MLP neurons of a small language model. Each row is named by its layer, matrix (gate and up: input weights) and neuron, and shows model dimensions 112-303. Each number is 128 + 24 x the weight over its row's rms, rounded and kept within 0 to 255. Numbers have three digits each. A neuron's up and down rows have the sign that makes its largest values positive.
Before each neuron's rows, "fires after" lists the tokens most often just before its 100 highest values on Wikipedia text that the model never trained on.

fires after: ":", "′", "19", " ", "–", "18"
L3.gate122:129085170083166142112158123154117172128155124086127147106129117127120166097122082138121142133144154178113135128107131146147118135133167144121130120119135161118142136115128122132153149063148103123121136176143118113110130094161111141102140117169122113154119111136152085154147121118100127096150085070147145118133170096091097149129170147120089118132077137099118126119124126148110111101085125118156133112150150142120104122135136160077110114066084177151120169138138124160140068147084170141089124145100133135107125132140135125148143127065130146121111148126123119128133138164177118110
L3.up122:165068197181133093137173101106131122151141132113095114167127144150144102136128149144154149139139144105083136105105109138164160103120096108132099124135194147144105112136122113112123145114144131126113145101108111129115133130116147177168129124121161145093145140108187159136135118130092136127124095102139122160132133166122154082152166146110149109125148096139123123149126114122098098140159131110117081117108053171094105118127125108168135183169158120129112108140115121083144134149095120143144130096123136103155149110106086122121148080137100126090097120108128121108116126105096137108

fires after: " ", " ("
L3.gate1003:126119161148097150133143134136137115125080130125119107120141147120131101105158125105105129116149130086129151148153165147141083142122164180152094146144107127130109152116073089117162126128111124072120132122124137124104144096128151129120127123168117132162144160165095120160105120136166138132129136167134083100097131123158044137124119107124130148094132155149124161164098129144131117099108173111169101140159124132069115146122140137118116117132115117145092167164117118136136164131116121106125139148164105075124108125109138135192152130144136097144117118104070123164119105142155147165
L3.up1003:103140099142152134118138114167143076137138140110109150119129143140111113109114115163132103076110160135119159139146084123120135160125124139166114109171111167112131130114104102138135133178108158163159161154118168131096138126123138103127113118117125118142127109151112132147138144125199109113129133147132163104102149065186094164145107109141168129109105139149168088125104126137156140162119125154119105085108135138142139157148154149120103146074134133181106156145168131129122165107088130113092132149189106116126110130100099098150185120164133150099137133178125115115120142082107115139

fires after: " well", " such", " F", " Qu", " f"
L4.gate473:130135132145139057108142127122142161127094092097139103129145147148115117099117083113144145150126184127091125132099137138138148115140141110130122092129126125134134149095125104098117149137128129082096158121115156159098135136104134160079107112114172130148131138123149150101115166151086141113127125136169129132127100116080087122109142124086131094118108138132140120148145129129139109105151120177152120143104128146095152113117139085109107126120091108119077117143113146152146098138132106072121081083107124110156108153177115132138133111126149131131189107114131115156160135128154130118
L4.up473:127131149129113087129147128154114131154135107137105140083155088080122133154106139151154094144118142127162137114109151112153107092125126175116071111153134092108158120149109126140148113143104123132134119168126140148132168137170153182101147148099124142090109141090153117158118159129155129141159115074160167109154120114123106114170139140146143137100117118085145122133160088086167106152139131152093144152106161148168068142134128181113122107142113105133147094110155133149120122126141145143166127107143144150140101097144137155110121122115166147156129133164100128115135164125097130084

fires after: "|", "The", " the", " ", " The", " A"
L3.gate829:133087110116127134153154098170147138106139137126136116167188098102120115102117154119133105131145093118093093122138184142127128100131118160156130068122139154102143133064117101141121126141159166119123139153143114154140112130125144154133135081114150151134106157135140105180186105121163091133148156137109073135122123130138107138141160144172122126062153115142109149123146114155152150079101143107088069146134163137160090118122108114115199141114134113152097086159111178139134146101130110130113101088099113128114112163105150147164129098130083163124109129147125170143138166166078135147
L3.up829:114157088137116128123157117139135133148164181131117099126123159179105130128147130136137102122115123148174130161169122152097151110106142085143115105083102136109140107121124136162091110157116141136147126138165082114115142101150112138142114051117139097124113102156122141134130116120144108162092108119160086114141089137126099160121112104145090096133132143134129137154163113154182141122115096145122149129088156169166092134139060129124160146113134122090087165136142141119110146115136171148112109132123130150086153129129161114168105116092100155125123131140165071120100125126095126156

fires after: " the", "The", " The", " O", " to"
L4.gate603:089161120131113150142101116104190144130133094104197119108149137124135138132144128119145146124128152115078153146126109114144154065110074118138157088131114099150144123084123112130116097153141148117095149104138105166147089085116141130128102118135172154086099137162137117149167122146143102131172152139149109170094159100151102155121135122098124151102131120101153148101102113155117135115123183133124126162155107176122115116170086147144143082115142099155116048163124136116129110160127128132070121164097152150095159078141158100110115101179113130145136160153128095119133095173167123128
L4.up603:127141120143138081155135156150080088145126172153149100161134137111171117086162119122153087118124122148153142106125142091119104118129164149136123101113097144112094100123069131132099157085119104104125114127118162146101129160124100128135118147100135164130109121139100106083108119149106098077142133108129108109151127147100118130115155153137102065150088149077112080108112142113142109115137132138134131098100145107143188112158166125135147168070112153095136149175131136110136076155100137128134117128109113135117143139086146158122144144145080125122105144139142139164136120140087131088

fires after: " ", " Ch"
L4.gate984:171130120105085150160074175144126122092134115111145101142154108169143138111093116064147136170122110124128128136155184072075114130097114137124132138130123154097123115107138126065128107133148125079121144187136150101131151103107145127123122138139129104111123103148099106132137126180101153145131140163141112160112109144133132138125127118157123110115084135123156122150088133132146188116115171138133109152135150126143161137183144107127138088136104150146125085185146155107120108104137089133125147097131107117131099113075153117160096133093159146108121114174137106152130111088100148149
L4.up984:116129130099088094109130118135141122159144114132142126094154176180113194143106121114192077131113132145126136156106154120172156081150142142102099120148119131156166112120125113148189120137122162091149099149132067136136078131140135108119126148116140076157126128091138159123177127138127146134119129148129106179130099142115106126095126109144119092175081113098178105106116132119145175113113118095162089120100138108117119132133057103134142121137135120138175119148139125163117163164099147122111111115135155139091116133117117135203144114131152107115141122135164113095100134133123115123

fires after: "′", ":", "ta", " La"
L4.gate909:101143180130151162145147114133160164145164112150147150158154143109120102149143088074176137115165102124081099132170141141115121092113122123071132074137148118138130170132092134138168092153165119134149141157152148151134132088156159139111122137115115147085096149130104125121125079135099156096120165099154112101132153134110124091092158148137160127095107097119137128120065124109136119089143157133085106105110117110091145093102105084115111062125143112136160117083157155153158093117165102139116115145136111124116112106145139142120157098136172147134124151111087116139118118139110162132
L4.up909:158129139155123137147122119098105130135164149129105141139081150117137095073118128126172131088168112122138129148126156133102174124128111188104148097143094092151187180144127098123140093135127119145155099163111141105138126134118144114150132156092149137092127127113126135119126104118125141086094099061131107090142150129125139155089187103144135175131148141096164118074103117111158143094184168098133137124108133148126115138135108135124132112117179145174122133153154137131137144123118146115130155190140158119149104125118091122115135113139149121095146169087155106102112130113103143098

fires after: " D", "′", ":", " d", "d"
L4.gate645:182121144108094099165115109136145125170169128167152159127177135166097134122145071148188163133168111129101147151117133155173121050113130136105134124103163170126191131113151097097140113118205170117128158196101164112138128145127116106152178114138135114082114110138137068124132131142147150138149129130163148164155075119140132153140125163105129112145090140119144133127125129145157139117099123067106108123137116157126147131124121138127118105130134137113122107164119133122123146122136098119120076116108123118126102101140132145102116123129107129147155150119140111116147125097133100138
L4.up645:163103171132137112088123103121135102180159177143151112151157148192091142143162109138144151112171113124094108135122085166160144136161136127108147125128123141178158152139091126080171144121141111145115139121088146126142108156142134115154156128133156121120158112164127137122116135106154097143122137113158126119125131095118139135103106139110141085113152109140121121110106118122177119073104117124117104118155080150126142135122101126145113119088137115105122126144120086146067168141136103146108109099128154136128076081172112123142125154126159153131166148122114086134153123099190164132

fires after: " "
L3.gate77:122091165139085128133095119133162144093120111132145154144156129109150087150149113131163161153113127125125115185132115131136114127109142149123140167102137110151142158133151145148156128102149159124118144106098151139143136100135115068133104142076090135173102140150140102147115144125146170118135124117164133078128099140114141112111114117097127174093139118153089107125133124139102106134106135092179112075132143157149105112097132151131140161167136155165115167121112108107138117118155167153115161165120133117124126101127101176114131148137139133122155122133117101139121091104110153161
L3.up77:075137140131154141123115149166141104063128169073060110167106132142180162132148123119138140115116134161140130123153125106121114112125154115104184121102132094103076131072124146122117121097124106112128149137173163142157121144170129119130143108098145121150096129096130115135105134140167138129112107134116153085113139123099152121084132130109120165118144123133147129166128169118125117135118147170100154126087120116144122119108138132132114141116142116179137116105123132129144123143153101118150154164114127129114095181073109136144113158129165140119156119115105102119133126126121067106

fires after: ",", " ."
L4.gate511:172165114142109150115116120127163138134160124116148175099118108088107102146104171136148133155172076105113110121157125126163132119080105134102177111095157113104130165099081159155123111159122112131162145135107124103120157075154104164142150097085127098118133149146103126099127133145105110128151140117159156101091092119123121159165160082067126155096136126106164104100107119184134131120134151115144125115101130140129104083142130128123082117151121169089126144083117136090137116137095073153133135159128115115145158096149145100115130142122131128105158154090151121157140108159080132104
L4.up511:097108072151111129130150125116146140139111134118086094103073183149104131119133116116112138140153143129093096116161172150123131156087106127116113090125129109158082113166102144127156102139108098145109092169099120106104134176116120154109173095131113131123133114145132123097157085142139157098117105102153114122114136115164131125135178160175110123145127056147172097171116121110117175147121137118150118156151124150125158149174086113097164163151123130146133128130184130157133131109130128164124068111115153148110113146112137127121099119133130138119141126113142183138125114129148116120

fires after: " the", " l", " C", " (", " in"
L4.gate291:142176127177147142118151144147146121076067141125159106108130156143125076135169132135118120142164106146102127104131131134147101140132162128134136122167153157134127167148081098080134098090129108132153125176113135122111113114172140149134116137099124137127081140161135116139107069142111112128152152145115140143127100125159115110123126132129065119181052181103125114112139113126142161110091129137176121117093133121159119135154104159142171167161085110165144135109154139116143124161149130146123084137134091175170130102170187131095132124115116094093132146141127161107157096151120147134
L4.up291:109132123116096156112093129115116151090111118130124112110139125187100111096145112119141169113140143119115121115105123166083148110148122122189113137144138123135123139071159125120131139098124103174137109148172143187138136111143116092069114184131147096169132136115110139138080156138102123134087090161102151138131160113112122165141146151146154123134141101133124137134149101148136149162090107139146100076129117125113143133152157166130152139133162119111126156091172069101124124117145103110093124141158160144141117127113135111116142139136163122139109182126124147119158104129132136141

fires after: " the", " that", " The"
L3.gate271:151128107144175093129148090131111096115103140132151144142118120132111095142163121159139122164122142100115094101128135061138121106143144159168114127127102099068102128147106095145158104173162108134129141129116140100125131094104169147109092132112139190116149128135115176107121132108130125153170118126136111106145139106140101107113175103139131118114088156147136111089114092176145077129094144109164126127127132130150082099131123126099162132163113119096163117146144095159122085136118129142100148056109143192127119143145100137182099079135128110121156144125114116134139109142135139120
L3.up271:116099125124158152123125135141135159155103133171126109121162143114146161114121134086115125143150154136150112100130137095159090089134108130145168119138089134116139158141114137147108119145145129134129146129111159121118153155129147115109093109139073123126099116111113109156159137142085106041121120143110120136166137118121112163133128153158131135117114096157110090131160099152135119119142145118161127103145125170104172149110111144136178130132119083135165096112116136196136138123105140163172132101154139125081140143095132135115144095141137138161104137146137150155132091142109119165

fires after: " ", "19", " (", " –", " player"
L3.gate13:135119152180112131133126107134118148113143122137072110126126141186208117126149104121115168159143109078092135099120114154173116161125122132141132119136134114135123113132133098117143099113134124148157125124135161135109146130132100095131153113151149117101144107172125118143099107121123134123190103157117136125159122140116115125102153125099121127140094117130096121115126118197141164129093184114161129098089082157112130147109125142080136107150130126090105166133126126149153147127139095158173137116151186134062100144110119159181154185124163138168152117090117128157140126137130151134
L3.up13:124160135179162131161127119135162127126149116113107169154107142119127085149140106133157097114131119104118157108119124131095114111160163102133123081119110103131147115076115143129112156151128139101139128127136102114155147109155138182128159145142140082176116118103135170117190151122104115118094125096148170106118083075095133124160133108120164152149141100138128151140170122133147144132149155110144126161099095138060124180105156122124155092144116153148086142112086093153129109133128137161155133138127133123119115135126101138159116180141135113086135115139154120109085103149143119132

fires after: " C", " c", " G", " T", "C", " Sp"
L4.gate414:148105102134106151101123125085168115140161132109168107109131122126148118133093108114086133162149127135066111112111124140128148147161119118146096128095134149106104126114116096119165179148133142133139179138152112133127135153130068145122111113150123091140116114143148098166154106122175141119128124131072125120137141146092123122092097117124163128134122106189089134136134189113119153145106117147119113143085154134155128157157113132120120119153096100101085090078113118131156141115110131112104135153132155126118130129104183154137115130130099105138120083159070124143109127084093133130
L4.up414:095100087099123117130116096128107150161132083145088096113137115134116076084109130112125151113144151142126121089147147140113128108179130110108123128130129132167125154126111148129139121106112121150113149127159136100160106167127130116122158158114105095149151125150103139123127088102109155124122110132100100152124103116145112117107097101159105095131148134135131124134132114150152121108153132137120126143133089149149110157154139109137179186105093131158149124160135124104127120101161131144119153100158121135125110138129148110161135126068110129138092163154081161173134140102078191158

fires after: " B", " H", " b", " res", "B", " Pl"
L4.gate97:127124118110081127111124118122188148119128159102144110115116140099134098143105149151154139141103125117091082130133132152096140146125110099137125117107118136101113129129137168095134113090128133184146124146133112098103160088106132173137147120094111117140134139149119094159086124149119129156095120092141149155110152089128136117154156148136097108067140135120116125107110090150114110151121123127150149142148140143062144083157114083123105124156130082107116126069134076079148110167127109120117116123152084061097161148150150141114148114124144148133142104139095118127160164172122121143
L4.up97:095129132146170126140109134121137117130114124085167136134145108165141124142132119109095154127138104102127117160123098103095125142120137133132118134112148109155154140071154133122146172116135172160097166145082162148139149128116096142112129167113112186094102181117110111147131143155147134148090149147129134106122130141123117123184177116122120069141151173155151112130067142127104109181151126131080108146123092133158178141127129130151125161141139135157105110122146164127153130103128129146132130138134137149161117113121145129141117142116130142115139113103117129119151128129102107115

fires after: " ", " .", ",", " ("
L3.gate784:160126119165118153163155111130156138117105115098069111142135116123168102131140130116139151140103110139094107122165158093138132123120122131146130116141132124116105116099131101130182142100130085130111155125162207114150123150144139146145089085103117112109121132145094100136137150059137141111114145159138096142147157128103143126131162110115122137093068107130101151155125140132117116132096160072148099079137125135095102113117093153071092148122116148147125134154099153148158148119103158106118113136043145115096111189085118128116155179152124122148103136110095107185124145110103176145
L3.up784:115139070101122135115103145136112124125140114121087143139083112118129051130137117109119158152153126127136127148131144083142130153109137110141153120159146129148127164141101114121138148110114135093150132098110155123121093171159120168118106141093136125146122134133098086154100172153140132108152097147124131139094090124106157144127131133123105120126099137128144130129147119139138147141158130135160136091144104163091160139098136111140121097147145159141130129128131124155124123151116141130114123149103162141138126124120113191113150152111123131109141082139133088159107106131134092135

fires after: " in", "In", " In"
L3.gate165:134138124141140128152110110119122123145120133135144116095097101151101105128125129117121155140117145112146127126152135154134108131115144104081155159160123170124122137124124136143161168156145142088144163119122110106129112113113084138129122142121113139093089145112119102098110127103166155079188085125145160172157112109107117149128159105142087151177102163128157162164094114141127169104150127073122111074138140156123100129125167176123095151127136146132131075143127143107144108104099125110151161127136083161165133096125179126108145141115155134147141156153097169113132119126160187121
L3.up165:121125160134153129118138119138102103103135131138187068149103097150134134138176120154140141121136176139122157129139132108094113116152112104085110121119095141129138114153086159149105144140158087110160156117138131113152123094110112137127172146145106113149129131105152125128147135109128156133158127166124134088115097130117134116117120147139199157123078158120136112110133161073128156109110138125145121157143069135130158158136120133134129122109158143152153098136140122174115105120124126119123151129145123155117083129079118109153083140161132102120102150090155141123185191087099153121

fires after: "0", "1", "2", " sq", "3", "26"
L3.gate355:151128121102137116125100125102100126124132118113137143118101154120141137134141076079127112129141109144132130150111110141153148121130104165122127132213098086146153165152106118152150139128159156109133113150094147127124100127141155088101140136142137151117158121122131131128150107097129121088135120148134126087135162109096151160115107116099106164163151098128144125151116067110124141123151163159158160138102145128173108112103090136106143132078149125131130103096122129119157101119152121142124107138167120149139122150103134134142167178134135163120119099173098111133116125156106131165
L3.up355:128116069099104152138097123101102124131070120133096148121124088103152109136134117107115113122137113083144157169070174102121127155161151137160169148146142156140139090150153146166130108130139121158074092108113115079140152156150145163111121142133093112135139124123120089116131147166112110072126122080088130133106121128130121164124094134137094142138150123154158144130090120126146104149127097176151146119126122091134118163143168097139129145105123170088095114109119120109126134107154146143093149167143114121146140162156141121121138126141121108083151119149148077145109092078172082115

fires after: " f", " d", " D", " s", " F"
L4.gate143:109163153141126134142106149174147109151107101116192119149161128131116128150154094115146127117144103128092168151105132134121136074135123106092117129117110128110126119075151126086106121111148153138109140109091161128132099107111112158180146155140149120126126158137134125141191162102090079080112165135130098149095104090135099135139127120136123122111112067160114109138086150122134104109091128109180117162165153132142117112093150132097144116106072092126118126115119165106140161107123120102112124105049114135129121125152129095127118153137174154155158122141090097140126170123142160129
L4.up143:157120175163162126092132119161165112139148104100156179154184124181130101136125097123084154154100156144136160141091158138134142136099126093113160148109133127151138122134105112114118103132113198109107137072131130157147119130098102123151145078092122171161125116094111104146146168115155133093127113153122110167126117101141136124154099127118176130128108098153115146144129142068131129096165101116142134127122162122128135112090128154147113148149113092150089116102114126121105125108161141134119116139125105153122145138153126149123074179106126165163132121130118147167146152091129130157

fires after: " ", " May", " World"
L4.gate779:148144141178073156112136152099168162095126084067124084148170142116100106122167164124099126135122128085128148143160140150098140077108133144149139100120146101111107147137140112108135140133166155117139150146145151091166142163122139126106106126133123156121127104167130151110108094169148129090123155139151132145120150149148126138124152159111148124121116162123164101136140124132136136151097160111131138155124153140158118167116105080140133091154122121140135151117124152121109158048122129190141179133081098143133110130119146175124095109109132147094122130118093161189099161120113150129
L4.up779:079131084113095140125112115103157128087098111106113106178083122146144139126114124112111132165087116134108137139155128088111134134143147133137122112138177087160113131138092106126147106126093151107167152132161096093085143122168146134176131094125116167152139141127155095125143158156150150155147104126128104061133116128114102123109159098107137166140134121167083105149114086089117129128148130154128139174119135111089134148160124120108109126164110157132105143123123148089108145112147115155129118139102189134140128164150104126128136134119104116155142117132131136102073108098144095127

fires after: "1", "2", "3", "4", " ("
L4.gate930:110115120141119112163091123119119168116102120166120157132136107072153115102164091142150137119123110109144107125142159109167117128129102118100154107112189140148112128126126100121159099137101133107149160175112190139106143103121119128123161110125136123091109122163127123088147131115137145139125121133161139131119095139107112156154096101097088093119144124166115088169127107109089128182130121084060146113145139155090110117160119133083113124122120111146132111086146174111127128119117116124160121101129127122083132135086152106156154190145103157143116112130065078160160156117160127142
L4.up930:174126099132137157111086170153162130109144127124139142120102143104127103146117132185135135161123090110136141118107148163141117151128103193120127147146129127117184111107128140115133118096176113081089113126132109126141178141142145146141116136144108074159126148097093126122097143131113127135115123087148129142120109130142123147160171128144168138135125139135146154110119128147163147105071142129132138142096122079158160139155109115143128189132139136191114152091128110116115134098122164099151150109071110092113159125117127120136098148149146083087104153107146151108120166152123122134

fires after: "19", "20", "–"
L4.gate604:116176111139102148106101175132121110159147123094126156111180148116071145090122147109136151132154121112150095124135162121099157081151148080101123144130079150126120122104151154132119174109134104199132173141139103139156128139121143137132140138126108091107128105130131152118103132140130154119145125070176151172126113144160135090129133108125139124152135158116116103138105183162116133141158110136125165100091118105098144122089156121096097152160165154150082142156109104105141124122113141130124145150085123149143123110156138121078148121099116102101146116111119125172130135122161120157
L4.up604:121131111138113108132140091122085170136102104110131123114095153092140082145106122083120104113121159105162149150093126106079128155140186113108115113166127119179138134089158120094129120090110140110139124099096113090149105120101078144135143114160129128172113164111134134134115103117068134112095105146068139112144145128083111105180101126124117107113123114152139149132128085130096094120151170124136163165139071119138130157137130135105131101148138175061138131165123148122116161112111121112153137116137155143178182126141150138143121080128149089144158130161106161120101103097129146119

fires after: "\n", "'\n", " |", " ", "|", " the"
L3.gate493:121147142135162157130133124148093136125107107116113152141153115105149113111087106123148119106097124126112145116108110143135082196150150105137121175157142116082099124116195122140082160152121120119141116152154117078145082142122144092081106138108176088152153154122104167126105147101105118119112166118081126090126111123093115133133106107125071126128143125151085114095122138114157116122127100126170102121192090162093164133127151108118160110170130124141167133128108121123141118125145147146123092130112121113127144105119154161141143147157118138126157155127146087127154151158148183101
L3.up493:133166112125101166120106106136151137079138103125107144150116124147180127113097126136100138162125163114115139138165132114133109081130097144172138180115103087168138114140104110122116145144109155127116111102129143123138136183138121157140130097150132149123099178163101135101123132142119120133114145135149070125124119110123156121113146135137154099117121118129126140129162166111144195118138172126142117146112119104139153126093119154128178152120159168112132134077123125134143141112154147117162116126114143109112085142099111116142078165082132148115104141117131111119127154100162137135

fires after: ",", " |", "|", " No", " and"
L3.gate932:129140135163103107129155094145128110112124106102130076122144117091088172116147101102133171099150103122081093148096144156124180143131094117115126133100133154076150067118131102139126162140107109069148111127151153074132095133169074119126139104106131134147144130131148134117134128068127153147104101122125095118103134108121130130095099091149158142157118126132077127115155157156130108139152150064125158127143119143081097118126125146120103173150126145123125146126143142155126118109112108113180158116134160129128111183135080150116097149158091124143145162109110138153170102169110120104
L3.up932:112107148133145090187150134112184178144091097138117113111091115123116134151086112110112106145149093162136119130150158130153136125110120139145097146155125133142090115121102122133132166144132108098124139114137139166104139146098098141134136104124106160124106170146110134135159122157165124088124106144135148145111151164120132172159162138105130117114087121103141144129170138152115148124128163123139156135091130128116151107147091117114119148157143164197113131127114138159145137115143149109159080136075134085071174128067102117142166158072149162110125129077143121133144111090118126115

fires after: " C", "C", " S", "P", " c", "=="
L4.gate701:071114133106108102153128123119162155086143132078134139138162089124135122149134076115119109118138110124080091109107138144103128144165139095141126076082140128110131116117109153080098151121155133167124138142144104143088134140097132169147131133115086192126106136125115076143082075126121115090139081121121169111123147086132071130113172133109128104163139132096101106160130146125113097125149094162146147099129152149149133136150146135152148134112135137122103110132097118159145124137096134145138127149123111096139143157124102151123149070145105130121163126112129129068128076097128108119
L4.up701:085110118115150147131107134117103129095153094156107129155126116095151156088073147150161154168110144136138134138102101095132110125136126114081117117144111088103131146117116121155131152142131139191171129112153175119133180152179121116143125124096137118183104177206134164159166091115146134148135110123126097102110095096092138122122158145121123149081090134152083129079103146109112121108140138147118157125114136110139133107113148123119160145126120156140149107153172128158119174118142151106153149150167170097132162123123143101131158112125134137090103113091115145140146143129180127099

fires after: "20", " ", "19", "-"
L4.gate54:105161143133108182080080142113095142108144122174118100112173156138116122127099095109181124109130087144115132154167133140121153078127129116142134129123128148145165079107149134106120120145155154097159119115132161135107068117058142140141149144147117139097130104100094104129158107110102122161164146117142100131132112146096125101164135130100102109159100094098162119169185116116126144101129137184083116155126145134109115135172148135131121136159135143130096131155137123111144158111125156137116102099073113118141161142164147144124077124135122140111120168157135148151089106152146154140
L4.up54:166150128139163114129144163121153131089144137188074099132150153119160124143140120151112093139159141180118160142141135147149151117091124162130095109166143128136100121122127125117114133132120128120162142107127141114138130138156090130145173084149088117110128130103138127165159104121161133119078106146075146110142125151103104102112150127121141153071147166120155111099146111126134135086092180150162150149089137116112123121151193127139139143126112175141124109147093140129151142153118166163142094116114125074139117123095116096170128157149114137111150128168138113138119139119178111120

fires after: " P", "p", " S", " p", "-P", " Cob"
L4.gate103:142117111115100088152164120125136173116175134068136119125156118126158134124129122085146169146136157139112113131126169098101130130134150123135131126118090155123102119135129098098122109144137099178079182127162125097097131125114100191182162080136127131142122135171109153118122107086094133110094168109149148118147122142170136147136108097110122143084074111148135139150132137143169165142140111166132144106137139174113130104125142131147125122126140108132119100146118077125155139135120084108105143154120133129096143132078124131142117178108098116117145118142115149133091100102078144089
L4.up103:127109106148116094131120096127167137080120119124139114164157117140142134146133118167161177108120172158088171107093162097119151144121147168157080163108099142103172127163111127115107088116097114147089130102165133104109149153171114173176143123162117126153120110175118097142130104128104135101158118160135140148118093147145126162140138129083110127154084164169123097140140147092097156138097119109130141087108157126134128140117145111123146119134057073142106143130130138107137144160113148116125152115087130164108116150124165157140081115144173141159131141123117141129116159114112141098

fires after: " |", "'\n", "-", " "
L4.gate330:109170149137132127147100142119131126099107048143107142134136144131151157098107114110176125163139125057128122170123154126154101086118089138068120124143169144141075158097145109142132140116131155090140122145171156108117111099123124120104154139157159138132138105146144131135116113097096136110138142163116123131065124103095132125161171125127106134106131111168142178133165112111105140130149164089135091112151132148086135136109136082126085120150120125147115136193129105114126139110118122136140124160107120137087109140105101107111136109132139105115078122157138129167121157150080157127
L4.up330:140160136107096164133123150123136127082108107137111160137118131104176125081112145121116134090087162131131121126135128159137106157166167134159179140125124145125149138168139127115084103121142160134151145149132152074143102151086136088152129106123147166137142111154141160175153129154132121147120121147169103116116144141121164105059120143091180142155104159130140092103103152161098161108133161083123107128123094131123126090112118107113098181141140126143141150190162160157126107114166141153102131070094132122114098078156089109163122144106133143115121132113120155111131112159140152131

fires after: " N", " l", " H", " h", "-H", " m"
L4.gate184:106142142177143145113107147162153158134129092136147121107155115097106096118122129149124121157138080170112138153115138141102168131120118125117117085135136100063105130108169176116118146135118110142135138114070153128131134103133113147106159174123133158128119168115098135188177124060109121137109117107118108151119120134136099151143127150184079108137143148137125107131149145138071085113127153144128159124134085136135100131155104136138120133139139141128168133092103133092154163129087120101067122124135112119119112143114150141127135111124129143129134178146089122140190107106123156153
L4.up184:140112143156152097147125118103087136171109164145169123142141095111162132127136101161119124145155104115137119130133132130114130179146131125158148145163137113182151153112073145163106125155193125101125161112159157144108142116118161170136131192124083091122113154159126116123087159145101107093149148143136141131148119154145098126105175133118105084132147136099102129130111172094114178110150166183113114120137144128157124146158151133132163188080128147126111141151134137113132118170136140110142090119136157121100126150096129131121159118099128145121049146128128159157145123120119084142

fires after: " ", " ("
L3.gate267:102127143091082118136154133110172111120104155120149125123122125131136112136129099101146116114138147128121156156094102085119167118114127130090125096159139068121113137141158143112088149083136172162080085116088144112126066105108127112124122143163127102114145138110163095142105147087145112164134047163120116138121115129200123137103114110108122121082124069134078145170144113123118074119101107173169149112083121193116148127147123138152135128176143101137124154084119111131132129153082097134143151118161140113139130139115073148162118135155115112196095094110100081078147126160141092089
L3.up267:131104150147127132138146086150155119115152089144112107143092104129088054166143154088161188141118115107154131120144156098101105122142122144152128147123150106129179132120102138106118137098134116110147116134140145084111108063163160130121111100152174131152110163138137080131150145137134151129114121144111165126098112134117135097176141141073144116096132156110128156152130092140105144170106122101121146155106147131075136095108133119128153117183101118140129161154179107131104135158122120113099091104137092172185106109106120141156128132146143074098136114163075145131070117171070111132

fires after: " ", "ed", " |", "'\n", "1", " the"
L3.gate966:101117122181082103107088128132132127110125134100136109121144079139112135147125118091132153134140134164121108151146167109122145135142140134166086165126110145133150102146113122079116130142129130124095161134121159076137093102154140116148091103137138190084110141173141110134151135097145118119171121142114104100156121105171121089112079135134138134106118151093171126079074177131161165117091140161186150155122106097168108104160150113106141085125117144125113086142161154100150112153104148120089134087103091135092110141110104122128146125106113160142178118145132111150110108146179123157
L3.up966:159118118103144121128091093133115114130096114107118163165153091125121167086069152172087106128121122115131146098120124123108168161140111108146121138168145171102093133105176101106104152148132111097128134135138138085134146130174127164128142148119116128109161108192092064122170161137132106112129130125130105134132119135144129132148167152139137153119100144139157115092123150147120102118127107133106176112189129148097085095133170125151110138131100124104120151120158112136090161109152133114096146128138104153139066122119102134092153143107120134128142133141161125113104153111149158145

fires after: " ", "10"
L4.gate799:155109110134073157137083081148166165112164135117100149155150170118127122119123102163124108110128142107107150179164178097153123111100094139182114158174076099142110137132149176128109146115140147130111137137125131146099134105114054105118151145142135141105106136139133126094126094135125142110115141133132083144125173123129140147126146129108142123119148107121166127108124149161151133145152132111180092108139137130174123130149129137092150126109126128150099137152121159091179144111113056110089129116127138101126126118088124118173107164076144149093141158198140129125119115087150160171
L4.up799:084089094124126153158153111122135122183121120105134139128112120162133131118112153072108139096158177140148112165104133156123128098141094157090132122083147105151087077141100122111129127125136116136109171099106125113128126148138142134135120133105100081154158133150158166149153128142164142103152155124165139098117201071119118102167130145169135115125128129111120130132117127149106165157079138084119138112153106154112094125126145145116095151132065140142126139125185106128128153143145153068100158105113084124106128115118150082113152105156128122120108127144107172168136150119081114131